Weights of a small transformer language model: rotary positions, 326M tokens.
MLP neurons of a small language model. Each row is named by its layer, matrix (down: output weights) and neuron, and shows model dimensions 160-255. Each number is 128 + 24 x the weight over its row's rms, rounded and kept within 0 to 255. Numbers have three digits each.
A block is one neuron, or neurons of one layer that tend to fire together. After each block is what it responds to, as a language model described it from the Wikipedia text at the highest values.

L4.down1:146154141108150115129111118143144104129117106122116099147113176136139131110136106140142150119134150115111137146125143087128127118145124148106138145084105138138150116125071098160150135126117150078139114133100099143114125136121141154124091135139098111081153165117124147124128150109164153134
L4.down38:166130155111151158123138168128098127136086120166114060162137125096150117122132125137124125098108129096124105115115150128175111137141167145131143097118119131071122135144109119118137131102129165111114144155086109107137103159126109132153099120123166173097095145113123172116118137116115155099
L4.down171:135152124112191119119153144118111114069095110179100136165126155131115125103109131092110131102128125143107140115131140152138137178138174133092115105079153132140115147123108106157106128102123125120111112129150116164119165075092174119103175083149148102145154149098153115150131103110087177114
L4.down192:137149130148120150121159126174138138144146130110113084097126136128150103087100164140108148085133089118147135146124149149115114142127144137159133138143137176139100121102126087159107133160128112073091156137130157100104089134127133122099166083147129129119126110121134121093132152136103105101
L4.down328:137163092140149128126172115093133093120147116108135115105136147121114131103161136138114121115141127120098159144107102095085161101133073114088108138116113091126140135105161060131123132135108104111136113155156146112107172120089108147163143123141143123130131152109102115093136123119155140072
L4.down347:143125115132070138095164114148141090108165155128098075099175085081119133130142121129091126144120110152173134129111114142136209133143150149148099106114140141103131155097145129150132138150141146121132123131145128162130123132113062155154111149124152153156098150117103087086139129125136151152
L4.down380:168143103093141160138108100118147146101133112126118098109127116161098153098096120148115134114133087116113071097173118134120197149125166132090115126129115140164145162131141132128134133117117142114139084114128093106144133124116105151153138124130157101179155129152159154120171181150114150136
L4.down436:142150121117101119169125102160066127138104105094106090172129158103159172105132101153141117142182118136134073115145125120139127125146122154153113130142131117116138121133127168159136097135134146132132160119188112131126185176144164153148126128150097141073122118130107118164139155143071132123
L4.down459:165134134113184115166165133110153162097158097111141087168118142142126135101137084137102121145139127152095159149132126083078130179167129141099146128135145127150110077123091081132161112092145153137104141162094142080088164107089147116103118077147132126137160155087181134128135172166130092101
L4.down639:153112123151115142146139072169129158141129130126125117124114175133133145097142092150119158130126115083149137126122132088098142145085110098117095133143145163122090087106067115148120104117112121117119176115129108122142144136135129082107087150143141137154083129109161102145133103154135126138
L4.down651:162099124093141159139127111142131150147142167128132134145122126099133135109129135136071097135146143115102175108127126156111165133130108110101150157118134132151092134146112091118160156129171120128171132139068152111111079137104121156070140161164120095112092130163128127112100140125146129137
L4.down679:145129143164181115131146136132138098135103108084110094091136136122176113128122097156124157120157087172124142186143168097139123111106098139110141151114120114113127121141116091145153125132103130102121133107102151111129105150099135114127133116100122118105118161092120130115131154139109120103
L4.down750:204126127129148142137143121069096130162121101115151106122160152191112149123134136157123182127119163117127148098180124119112156106107153122115159094138129132134135114145110088105111116106131109102135137129094154118089169143150112152127139103115109154152131148099133133119117177156148126106
L4.down759:079152163141106110101109152145134098083144153165127132149113151135118094110108096157104134152133133116135148171084131093137132116122076079136105121127143119088074120105097137152111168177121140139155141110102084133122128132145111146103112156157136132093105109118083137142093096098144155146
L4.down760:171142111117109077083134118133116142100131154114127119124136109105098155111187092133154118099094084129123114107136129133141156135136153101130167114139133117170125134112088090131124140111128120178115133155163107143113134144128121121113131131155156118142140148118139097114159149138142105120
L4.down843:142145151118182157137142127136141112092157102154133131129170150088137144147134131103130136089113119085149113108143140197122121104136108100163161155109116096115115117105127111124142182164125158140146154131105088123134134156100123136113158097154135134173087108108140097101107135148109128111
Description: Verb/adjective complement prepositions

L4.down20:166103138142135131149121183135135134087119147143121135135136128140126143143091128128130120116143164135115140124097117164128147166091110125166130173142098141137119127114165132136150125154139104096162074112104066136091129121161152083138162088138140140149159121143119128112148144120115154109
L4.down26:107138127142155124131137119075183119170112096094189109150149096114142137131193124146153136118142096099145119088171119148085120126114141124116120114153118134086128122153130131145154159146120168140180116128107128178159097146100147100126141169132136150131158114154134129136160112113144120123
L4.down37:140173083123122107128145137152127108136102086129133145124140158147174127135107138142122120104192146132127126129118152153144148135098114105146143163125083137141141088178143134154134092133091106156150154117131097097148102131152108109105117091084100135146068076085086131105096119127160135153
L4.down54:157114143119157086138168119161087146100126108119124094121104140129136168134144113148161120084106176093161118143143169147097136118110119140117154082071124119114141127156114174116115148150107097104092143113125191135165126119155131134158105084132134135144177115132119072172092130145103144182
L4.down89:143125108149153136161169131143129141133089143167118121161139162132126126116099142120123147122145151155155119135129129140152094159090093125147139155118121181143166100127143097129144088133136115115104120114099115112142074153172130079153141118109145142160132140165062146179132103092066131133
L4.down112:170110122097083108132153102119077135111120117129097085115102086136116158117141093108111120153118132140119119112120195149093166122139146130147121086141168121117099134174089133133137116110145110140100161145098129149149161101160131116128122148185113126142136133128150140105146129163131121144
L4.down169:145125124151103150166141138146103126149146104108112134117109073136121131132117143105117130123164113103143107131123144158111131143123123153142147116132136141146152128168112106180162114128087132118096142137109121082156099109164092116149117051158115103115125088111155128121108127151098123148
L4.down280:118132178145127086141141172127090115156082131122101145115113135143134125165155154076137156130112145176101124129100142111133102103114120111145087138117129148098134126089122125150119120165150130126127110097095146133151160118138137126155068144104151158104094143151105099116124101101162128169
L4.down378:182116123154139166146140132116148141078112118108142162155131160153113145107155140144124126140146144135093128169158151133141121111148194108122150131112127145175113097092131107148130138112129111112108097154123094140110110142122111104163124132097152128087109124117123149127156134123127108135
L4.down471:142112138095125164104146143144176115071156114101125174156123134125097158096120114126100170136135110134171185127159147136141138133145102126090135134140136137152138132120110143160162118149133114103127132130146124104143165094095134140132130098098121127121143157130124113143128110129091100121
L4.down489:133121130177109139142146102122080105092094120126152112159098146146092156109144119144119182152128133126134144106105112118096106127127137147114144120168143159170103122094110144136128143133107122131110123121112165106115118115120159137173095099095154120117133073130136145151101104091073116084
L4.down538:160098119093128137087121076115166124108139139122153171161088127149135139090110115121169113089137122100166124119124156139149096137091090145120159107098108126102146147136133183130104153134166157097117094124167093144094145123107108079144131155145129151117136145138131161104100132149118168114
L4.down740:137132122143120137114123104123147128109163116117126148181100138123119173115138097069123118126107132109124122106115099173129119136118127114145146164147154091127165123121168149157134131108162133178160104140103101114153090120161143086103151136187142113106130105128143132143133123119134134133
L4.down782:121111123106121169166174092094118108147146120131095153129107139151096174127117127123131152161129171125127130128092163148137152151115121120136116074163099116095135128119117183104124136123153122134140120126146127177089139147127098144121085147131133110110100167133178128123102136121137137116
L4.down812:133102119125164126111109126054175129122140120172132137122169143094108113168155139100135131108120113129123138128166111107152078153116126078088117138121138126123121125147133139138167142135107115140158115150189112145127163125130167097128155123103138123104153164157133131175127092077122123128
L4.down832:106139127116131096173114127116089080066129137123127124147101117134150145131168136074098145108152140117137116128133120133143114118118116114123160154122154094105104098159157155104130124130107108089085115091113161114132112120158164078136123068132145091151089119074164119141166091146138097126
Description: Determiners and "other"

L4.down74:153096128104151139121133100137125126134174100108108105103111159158096090154119097128105128160108157156152104114082158118086122125101120148128118131123140117135133102111133158096116156155094131134112097151135174161156173082179112136179121169144139146112127099134100135125123174081134133163
L4.down114:162120155119133114127118142131134154097114105179099131101157154117165151164161098111121148071124142080181101114096140172136149115155126050139097126170138130111129130103095132150132123136115106113104131112099124167125156154135111126148100185142116134136152119136107172134135138110111120152
L4.down128:152111133178141127100142196134159126119139117104165141128122181130132153127151116105158156107119145166150112161157100162135163115134138123109090104158145131143145148140110077134115172134133122125118136148101156080136109125128118134115102125148142164140114125088077116084147134100108132098
L4.down158:076126147141101123124157150162132117174151156113122120103101129154109095121162126124154097101153116141119178138149119131084130141097103070123103155103113123149124107136144102093142123155131091108140126110122113147118067131176120116084151095114136130132087150127112093133164111125128141118
L4.down290:092129113086093152144154151119116155133134117154143126114129160100153150140124147113138127197095125113144110090113116105143120133147147128126189095093118133118151129096140182128128152163153135100109099130121125111103138133110145123152182080126181147127126137120137133121158114131181132099
L4.down405:081170179136199114118124161104098154155128094119149099058127138135162154160119084135124134107146095153120145099131170123147127101088142067083155153131117156104142170144128135139143153160158111093142164102077109132116158153172135106147137135122122105111190121112139111118105082109083092168
L4.down477:118141121115113124131148160150117164157136108162144129092122121132119168153171101113120135125121105101099093122103109122119161130129125132096114122163138133114109149123124111147124170128111117089148135132109148109134136109128148086148137044140156154104145106125145140109126140116117143166
L4.down631:135152170131140125160133135163099167179088154110152141131119115121145135124135152127093139071129130134124121130131108155054117125154134146144141136083083185107096115123094153177127114157169146134125150142131152105154101120113110139119147093140174144140115092115143137097121127139086145127
L4.down665:130105111100109164120111111141105153138119128131136181176116098116139102110199089133117106087117118092120142134115141096125080073138137127151106082094149120148130149127146141088127146132113080119133159123109132148124113142111129140123107108120144176105143112154126125162126129144102136151
L4.down702:105122135112114129123092166139160169120104172120123100110117144137172066138121150133167095112112170094170121121141144144160120172110103110146101152121153145105163117107113151119154145177146097151186109119125119163138119129106154087093140147142108185141168130172100131125125112118145129154
L4.down765:145090126129130075089102156121118181123089100118128139169149142145146108109161082116112143141136148096136083129146130126147117134112151125125111112200073111116142087108122124116107134129133158159136137069118124140119100104140144126098118128129102096113132140078121132119117093142100155103
L4.down860:098091129098146122119104121139123119118133128144132164147140094140095140106151163109125093160105125073123097116105092116129142157092148199113130167170145134112095125104113149132093142145138110150095077128157109124143156121118113098100152152147169127134157138192111129154146118146142132151
L4.down884:100124124146156121127149072101119121052117155152140105101142111088117149111076144082111158131124150144126106123122133110103111109071129155077088116141149195138109170160107158129149136149145148146143155132143109161107135129107124117112141157161094175131145125184156117097113153114154134138
L4.down893:140107141151097087149142090164152119148135060119156134140116146101129080103098133136128107143123118120145092126128126129088134118163140159125124145145117074108117116151107159144122123163138175117120122151099116104161170146102141126139111141127162131124122121155124154150137148130116082125
L4.down936:136132131095095145192155109133123127095122126109150129100103095103102110118123100161100105088117121102151102168094115106151088118138133130120152103069135151167143113108149142118115144099127110134128113124138120121109163127120142146150122091133144166113122094156141119147156151153149091134
L4.down1018:125125107088156166117081162113162153132130119167080134133150134116137140130142163168120122098178124116125140176126116102122096129104123145179112152121164138132078143126114131136160161111145127142119098142130142147146105115124142126140125101162152107133136122127129158101123081128092089110
Description: Final digits in numbers

L5.down141:090126180094086115122124110127136105145109133144165114102116089127107150086145135172102108102140131113140126156136106105128128143136132142133101160174096131101133111164106158124139149157143142125137091115134061109129156110153146119108136132111137110161128133179096081140135163096127119136
Description: Anaphoric topic references

L3.down17:156150150120146157121120162132131082099122169128110179138095107100138156155150131106105132150116170093134119131072120139118136116067140131125116155129109165130146133145123093108085172103144114100138199094121119152119092129152141167138144134147140139137129107094131121163093102146089105113
L3.down442:124154136108116154147122106137108142083124101147145160127148134156153158118142140152134141170153091176076145099140100101128150130105111079109126161131120149126150139121121135134107123104133126112152098146118129133101114064100112087095138140079147156170152130129156156106117120100154114058
L3.down506:134147156156158140121148176122063164171141096170109132154128101112141137101124101142127124153139087138137127115098167119172133112114160127105151140141124130125131125116124139140139130104135130069130109148106140140149215089101147139106110144106167127137175141107140171075099127107134117137
L3.down998:129146127113155162122122137124114074118088131142095108139165127125150130078140154123116102143129096123133110142158144122184136144123151119137164093155127139114110143129066129122105139096143114118137138112114153144145168133101130093134137146145157111111126132121145112106105092101101103133
Description: Inside multi-digit numbers

L5.down186:154106131137148104158118128143080155106136116131119162113099102128098125146125140118164135181127109131131109128148121113103118092071132152147121124139105170117088101122094150149146101118136151136157119142129114133090113140150122120079094115127143144135116101081131109142094132175138103160
Description: Paragraph and heading boundaries

L3.down115:157099144121126147193151126162113125081115106150119175075144123096145134159131135107113183132114159116135151109123139080117115084102128130104120133093129117135153091176133124088148126141161125146125071122100143141130162148183178117145115159131137121118116115158106119132133155158141119100
L3.down607:143096104163094182139110084160116145120138103118140132127116121125181149132128158154169124120162142105149112144148101104163084132160096163106136135139133107127149136120135132122114154129139151128124111170157133105135140134149158101140145164164092139103084087164091166131122136136133129192
L3.down665:121134148144195146132126132107134107147118153161127143158144112140158102095071157152121127124118117167104158159141162102148149167122139127093115162138095174146127081129145129130130128115107082115114086130129169096145145109108137149152150159061116096145120157164081133133152163111100130124
L3.down756:066105139126165136150140119176150125109149174170119130138093139168126114128147137156146099111116130104143115117161102089101156129159078112138123125138142112122147143161166116132146095147128133129107145095143130159106121155114155122102104115116152106164106126146150144128130112109145085149
Description: Performance and work nouns

L4.down22:134127145133113097157106159158152148103162126132129146125123135119079065127166106121156102104133124160122147133126151109144091115119141184145165138121089167096116120157128125191133114095117177102152107187131096134166147144091128093170154103159111135146119112084142096134114167110137144132
L4.down102:100108108130169184105142089139125119157125106165122124105163146131136148132153138137120158121164151113126141121124131088114163158111134107113088167103134100120079159116135110148087183131114164153116135137133151139172118125148122163145109157080119092124124112123098125170104133131128134127
L4.down127:138114144144166153074131122138109106131077125153114155139141163168169131127112153144102151154161123127161132093139107126115126163061129141097127119140131119138092121102133135151100205146077109106082105138131174140151120071115158131139116135183147159128130142150114105176119119091132150129
L4.down130:117109096149155171143171155141130123140069124135127113152179183127133158108109155101116139096150150165090113150158148130138100138115103121126113105126101089130098110116126122146125115123151129083101139127112119134130099181120092122147121083120140151104121099133134154135136142140128142145
L4.down220:151104149094114111112127120137131133089111084160096128173104109108133144123169136166145164116133115120143130133091136168110125116145133120172108179125119082128127109138127116109112157125103091123128099122116080135131128146133135126125113176138145172097159098128117137158153138102097101141
L4.down398:109136179111094099129121123135102117096090131145158122114168139156136101100155117150085135120136111064171113135068178126131155107135109133120142120092153146142133126102107079130131133146134076115151132137124147100154146142134138157126109143138106139095107119134133110122118140129150129152
L4.down445:110100107128134121188135078115149131128087097105159102101166120147094100151127121135101095122156154108073118110100114119127120102111162159134102124165131124125145155094129126104133119121152126147161113123085114120114107144156127144126119109107144138105085087130147135151102151125122087097
L4.down487:090167126116164123160111130105105080151137137150115153106132112107158106096130164144140119133169137160157150188118099138134106156089069121155160158122103152131102131166130105116102147110140105179115174153139123132129105118122149142116129110153154153121117103167050138114100183132115142136
L4.down490:121125170118110087129114160124120140128136148161155136140083107115106121129170100166103142149120107123162136130135132104130115133183128162150135090143137155142158082138104124108173126166088106095115117085148145117110152138111156127105108127125163134116136139136144131160137121120075117129
L4.down494:131114168170134149185109158133128120125154095090173111111111124130174119132125108178128112110132112133132116127114163067150103084144137115119120141129146138083109098152128109143138131124115149110099134088137113122117186138148126139118107088085169079113137091124153182119093112095159152125
L4.down570:130125116103149125104131137149144130154106119123153140136145129127156112118124076150139170157168086143100113148123139114132110141171116146086103137093112142143113136149117111119117112127138155083088133111158181140142165116077091136176119125096150134121132162118160148125181143103138146096
L4.down616:162137180110101091132170111133128122164135100075142156109124124138091130103121080098106146171127195133151111123102157134168122140131132129118144120130121137125148156116123151137143093114134099099114126143092079103030152157117126139161137130175095162140129128115148138106140061144128152116
L4.down638:128126103108154157127105125072172127155114092170100109155109111118131148167128139130080131075097120089130114098154132113148144104139163116139139122201097120114153141091114160151122182159081117149145129145139124136138165168115110136113154154093143124137144115135121130152139154120096132150
L4.down735:153101130132122111113113135145125155121100120112063094103100154160148130090133173124130130135127128150136129127098137102119117115147165110169110112144121137136116127108143134154127161161165117141154152133177109109115139117087091127139111115128103103147149123117145118054124098118128174110
L4.down842:098153139157150081118164115118166123146148167175070103146105155097151127132118156141091152126133111130124186153087111113137105129150140144132121124066145141144138163075112096121117133115154089123135138135140107161153149106103108111128130109121147135155101138140104117158152101094106183131
L4.down880:112136147126112114144129149132147145105136099144125104123096104148091146118132158120113131127120114139161159121137148081135116118143119077142093138076177142193152161153078103127108149110114144099120083103122162174150121144135125144174160121100102132143105172140151158125120164139088101101
Description: Creative work nouns

L3.down161:137075122113171140130153114155136129125119153104050136134111169144168121133139140115119110148131092141129114096131069138104114157151151141176151123151142133121127107102112131113108145125116112128135125099124118123101129143126137134094090072116139149086133084108122127130078159067109125140
L3.down418:186117126125150103158128151121113177120132121136159100145110112119094117079137195129159106089139114145129119101161116123139116107114150192142136120092164108127138117133134146114115146134110106138141150148081144121155157107129100146096150085165089148091163081140122122112109126149089150140
L3.down449:091081118136131134125107146100159168135139088127059124152127130101153159144134143179132108136150111171099134110153150152097148135101149119138161106127129102107129124161128160146146150125192134124126124152139155106130103116127155161132131120143103129133112103087159112111095136139064137146
L3.down467:138114113135103114137126102114142140156103156141147147097118154088151110111105159115147134095137151126082151143180102103129118109135141110104112135138173160077174063133135151108194127172129113143100162107109133115102103138080127151120115136119098156142117146160161114162130159115093125151
Description: Wikipedia section-heading words

L4.down53:097096128123179149141124117109114117127111150115137127174149100156162111111153134100151158144155125144119136145195094132136087113096104112163128121107143118124083174108180077139116126123164102109132108114076107115129094174116125118154137125155077126100139145151102130098096122149117100123
L4.down56:124125114149161142180078145150139157142181150142109155137114129117127119153158141103120111129143126106126109128152095129126122124155158121152100123132157123100126106132120101105078130180115116135085103072117118161142105110125142132116165110140123075124083149148125126105135109124122105132
L4.down204:156136148121075136121099165136119181130135149172143180158116124145096112113097103121087125163134115118146111096114139151161134099090139091130136126121161118166129114141125153162066140090147156147141142153121111147134084109155126114122133068099169171128101119173129099116112090128154137152
L4.down205:118123123097109089151063098071119100118111136133100124142078122081155154057121122142128105126110154095122145129148159137133070110139109134123124125156131133128139132117108122188101108121139130109138094125102115127146133119111113136111152090134128155139140126163112163098138158146071111159
L4.down242:134117114120109094103144172131121126093126108113144129143075115125125128116116110117131150129152105161170109169141133106129112062110091203109130139107143130105151136120118106111170121105107137124119153146118090097147089108118094114135127139109137120136138148160116128162106108128117155104
L4.down258:174107133159154129102164158114139113129167145121116169091115114133126117124147118153106104087137111132136129086106105078114145105133132160173117149130120150117131142128112138142156118115090134162103101134104132100154112130124124139169112114122116102154116149157135114136160158112104150119
L4.down278:116121171118128117130132161130122155141127094110124111129086142138134137090112067113150113103147191161127145135147132110091086152160135153152151125132131126090132101128072097148141154123132138093118149127113146101136108137145138152115110082140138103088136117121105103151105139139120101109
L4.down283:125149122172136105104160156113144117116103122159107105135108144159111104135128085109137107130120131089120138112130144095162133170096140137133126116132120103114166124145165137136098140118145128098101124101130112105073157178148132136144063140133161116147146188106116108155138104137144135120
L4.down292:106115160092124118156110117095123143112096120119133091166074164083097138130145121171153134112144141147114127120127142124090155122139103132164151116110100148174076120116129105178103137186123103119135112128126117128100114146108147120188119120106116141126129142153123134096105111106111165141
L4.down447:139119111109151132109110127165099154110109119144132124103145146142155084130120137109154091109147127111128198124060131143157125097144117139159151097119121140146099135075113104118138105122117150132122138106142160145140152145131085113133100132155145153093150118131160123107087131075088156155
L4.down464:113160116121109147126118099110131123117124104110146123117111106108113111123091093121147175121111104109105159129142098103166125146135117170160151067147137165117129075157146108124131110147096134146134111088141116130128126134133157171097136129127119153139150117142124130205123151152138093154
L4.down465:161141130120198164129137161152133109103106135121140095116144133124124132153110122148130112164157156144117147109134124151145150172135144107081136119121150141161143128119128148159135171133145147137093116135099139120110054146110154097135135128117142146123107126120111154162162078090102117126
L4.down615:155144105120117137164106136122069109122105144162116127153080091112131104131159124159124092125102125150092140163150135156100150123098211146145181118099102117128105110089165150120153082112133136121117094092124124106085099073126128124135141091134134124175135120155156108137153154143136146134
L4.down741:153119087159145123109131100141163120159089167128085121118174131122123151142153150147116126127162114156145118125137131129115127134117171137117144136153129104110152161147144110169092100133099159154173174139100140137130113112095143117127148133099156118128115112102114134190125134096109128104
L4.down891:119129143105168113134158078099168133152166139079127143132142132155114126138156104160127118139127160111127129137133157095126142113139125119092123129140131128111173173143122141132153153105152088119189150145177106130158157129139107103131158157137160133153176114166112143152106145113150097091
L4.down990:182130161142117071155125120137146126085085088119129107091132132157119110117089149089070089094187152131106092122101128147153101141107134141109114150097109175110129159128146156111173145151140075102152118126121113099114114126114145114161156128193106113084136132095146158163138173079082130130
Description: Word starts after hyphens, title-line breaks

L3.down371:152119153114181151145122103125148132079133136127136087127111148131133112127139151145095109128127098165094107170154147066132147161100098129156103116131085140122110142127153134137133136110102102133117130111108130148156138132119103129151112138138137183117105107113102133103129139168173139113
L3.down453:140146119168131133139138114118130130165120115103072101094111145150154114162155160167120134117143144134127066146136097138117128126128118146156128179139135094146099133162110123137163160153161156105157128111136109100118150097139144116140146117110095121126088119145126127142137101107115128148
L3.down638:109110111127153125153081151096110144095145123103144127162070101112128090155092088163087118123109145135156134133117103144129133139163125138135097129176141143105088156104126199128159150151110143110075123131155107157115115141150078100105122116141161157127129106078174153136104112120105139140
L3.down931:137108122137152158117152101144172156131104091116134110112116108119119113155155150127120135143117137136123110103110114093131139116114142155114121147149091125099152132099121101083116147143115110148103132135100131178118090124163102119138104084152107135089122130114151105098111144131118103122
Description: Article short-description line end

L5.down845:119110111162145141117134122122101161125114105110123087135144108135133114151109136112157126154145127134151141102151105108140151123121139122108121122157096214159131109140092123123106131145087140146143134194104134160136161146094128159152118139062120102114136082106135135096068160098147106103
Description: Wikipedia section-heading words

L4.down43:099118172136124156133125100108093140156125105109146119143142133160155152113136087116138133131132136153145121129155129132102117131126094137144140149121108137102129165128114066130142121128115093115142158148156188095101139089082158166114131098152136112147106138074159143111104123102111105143
L4.down45:143098134149125120129137140110107127152132139142116150152186152157145131090102157143110136138133137101139135103092127159139101108105124135100093126120139153186114153108093151135126132119167123166130176156165117143099161137089136133140118109197120133072099110147145117167057108104078125124
L4.down148:105117142150148138129143136117136179147146156087135110117124128121130133097176136126125118132133099120124126122111131110129120134134159102125143099127152154182113123107102121156158131195109099141132141137130145113135113062100146162127116117132136117107117098165127081143122117121149180104
L4.down324:110133122111116146103143108108133133092111138133134143116116125134136151147125103156109140134123141120136164080116154104112177132110121141097071105100134135157070133153099157113149141143166119136116105152145130113185145131179143159145118171113109118130119131127133122139083115175144156130
L4.down420:111110127132139137105145150163135142156138141154123144180146115142116101073128132127108149112112135152168136115159101148091130081128173103136178139124156122103139170131096108150106145143165144187141124099114124092175142117105163119170142155143160125141126158110108135092127099147088179119
L4.down508:146125112102110111174149096137134124110098110117156119148136087143122134137075140106153146089199132081141113171119105147079128123145117159129162127100098127172149126117095099139156130165115141113118137130104135101137138147143086097071126134168117120128163144129099154163094177154146119098
L4.down592:097090122152144108082161129105123123122140103140154130107154156123108117100122092137152132135107106133139140118134153132111133127142112141133128172155139146120133130120111135127157114133196120143087113131129146136130143168103129168143135118147125112108096132117178126105095095136146137109
L4.down669:085088074127125085103148081130102108145066133087104122091133096111148153132099126097125086133105138138142120117132093141108134119112130116107116130149123180126186135152156145143109104098152133133179142118160104123148185162113119093077169117149148121145104120102138130118133136131137134127
L4.down738:118114096128138100109147095141122100160124124123101135152127092110130137142108126098161108079106167107131138073140141117096151112088126125096123083110106117130137167110123180151147136141152116130141099105147187145088156162148108150104083169114121135126145133149158147116123093120126139130
L4.down753:151114120101154104105170097131163144138170096120117135158113138112115127133172087110126118147144153118125147138096125149122161137152138112096092110150154125144147113157108187153138144192163118117109136168136140121130149169085155120163093134139123116116154184148125126132107134131151118119
L4.down758:161161097120140118151121112099097144091085136092147127139101132161094099143117164118113126170175123156073102098110128133151118131091131143124157112066113134139130159095143139141135142121102153155146122152121087139082125142113099084107149127133135161115130143116092096147157098103118119108
L4.down761:142152116115078129161121156160126147115180105082087135102100117165130143108091164165080154081164102131134110167139110150144117124120105104109127088120112147095156109160153094148135137107119100106126110141144134125090133104186084075130137118154102110134119140136121124125120174159154126175
L4.down773:100113092110108157105124109096134140142080122129104089106127072125129150175115143142141107158141100081151120122128091095109127144152130114136175107132186123115125132137110130132153151109085188141139111131125140119132108110115135129116150094073144122116153105130166131140131124118127108094
L4.down904:152107137118155105111121108123084112133133100099152126139120130098150150127134093105120097144154124127141139133079140133153107096130106154124156115142129111117147144121063174115128203081151176110104166140131155126115134131137108148139083144193115157111136110148139137133110106111058104153
L4.down917:100134107110146136158098116138116124147142093145121095083125121128188146141098153102170148081137144150136175113109145149161157153106147157136094095117091136116121119128155086118096136125156118128107119116132129150153107173144089119156152122106135138106125064114104128094084133099111104145
L4.down973:154131140121146122138103143120131142144108106132105095155118137139158109130139148149153218137159122124145165137141174133126141152130145117138136199124089113085105122126108159104135157127126146112130114128132114164120185081137116106100156088147142078080142133126167139146120114168145132175
Description: Wiki section heading words

L3.down86:109132142131111134132134144156124131150129152161116114138119174131105106083126124141134184130136129132131175167122124119142102129109131107149086160129134117083124125083092122148129169185172090100148148117125100161160118130092073141124127155124132112102150098113070128105081097124104160148
L3.down101:160107157098105107128138142158151105111128120139121120087087117102114136176148132101157155131080121084138214159077128107138149112175137129135129157098103120155074138131126137132098123154109134149108110118102103113136154104124095142113136117113132149092140146121132132140131131135139131134
L3.down186:096120094134143128112132155090168087132155122133070115136177142138155113119120123162105126132147169146143150143114147147124101152108143170129113135099106146101111139101152165125104144149159089117130146100121138162111175085124116111100114161053109117123116121131109150151107068086162122163
L3.down721:148168113132143133109112146115119136105107125118138132117123138072107100107119128164105169133089171150134158133103128146149117148117134110149141138140154116122129140115085120107165085161117106137134121129111112078148139146105132127114132125101150158147115172127114146124103099099109124117
Description: Auxiliary and infinitive verbs

L5.down5:135115134113169118142136188148102162106140145134093139127147140121158123150159100106130117096153128112138138139139109119151118108160101121119140150145088144119163162152097146103095148151161116131153131132106120179116166119111130132201133133119141135095189128106143118110116123120128124133
Description: Decimal digits in tables

L3.down215:139068112128154096123120186138094161175149139109082133118130087135112138168148134108096103139150131162141098110116121152130131135113101144135122168134113098188133167136160147136102101133114111114157143121106138146107103154125104103127087124133171162154139116178109142134085146152081164145
L3.down777:091102108167135109132112120163142148100109130157162150107102164146088134138127152111110174118144086148116149151129109142166130056113161129136135128126125136124121159137097122177135151082117131108112099137147157129165175136098141132097104136166142146116108116118098131089162093165112120126
L3.down856:093124093134099178187099150115148152121113112100093125104158152135141136085112159089135138091121148171136121157138162120164104181135126148171098160142127081143152159134134143164151130131153127153156129081117121163118109116146155119152136119131081134122079086123144153124131184174113135132
L3.down934:096138134143159129143144105104116103122089180118096107117112072111104130167156166126107133084136117133090114133157103123134134096128143111149112138156133113129137133101131144127110121176160170130137137088122102104086118162146148129164132136085159135129118086116120124098109120125052138145
Description: Articles and "tra" pieces

L5.down251:095110179140113133115117168134110092147130159158171161145140179153147094091074134121130148125118122127145150140125114156142117137106129143159124138102160172105127087133122124152135166157152122092158162112107108151130126123129112158077105166099169134102121124108073120156081106095106127115
Description: Preposition "to" after phrases

L5.down916:095130156136124116135117111133105144118094122145118155105091126112106133103174122088113141135106110091133149122135166132111120111150108113121148114126141142150156151100099111130154107169185093154145150137151074128115130110132125142102107080173138148137110110099088110114102140129105123123
Description: Definite article "the"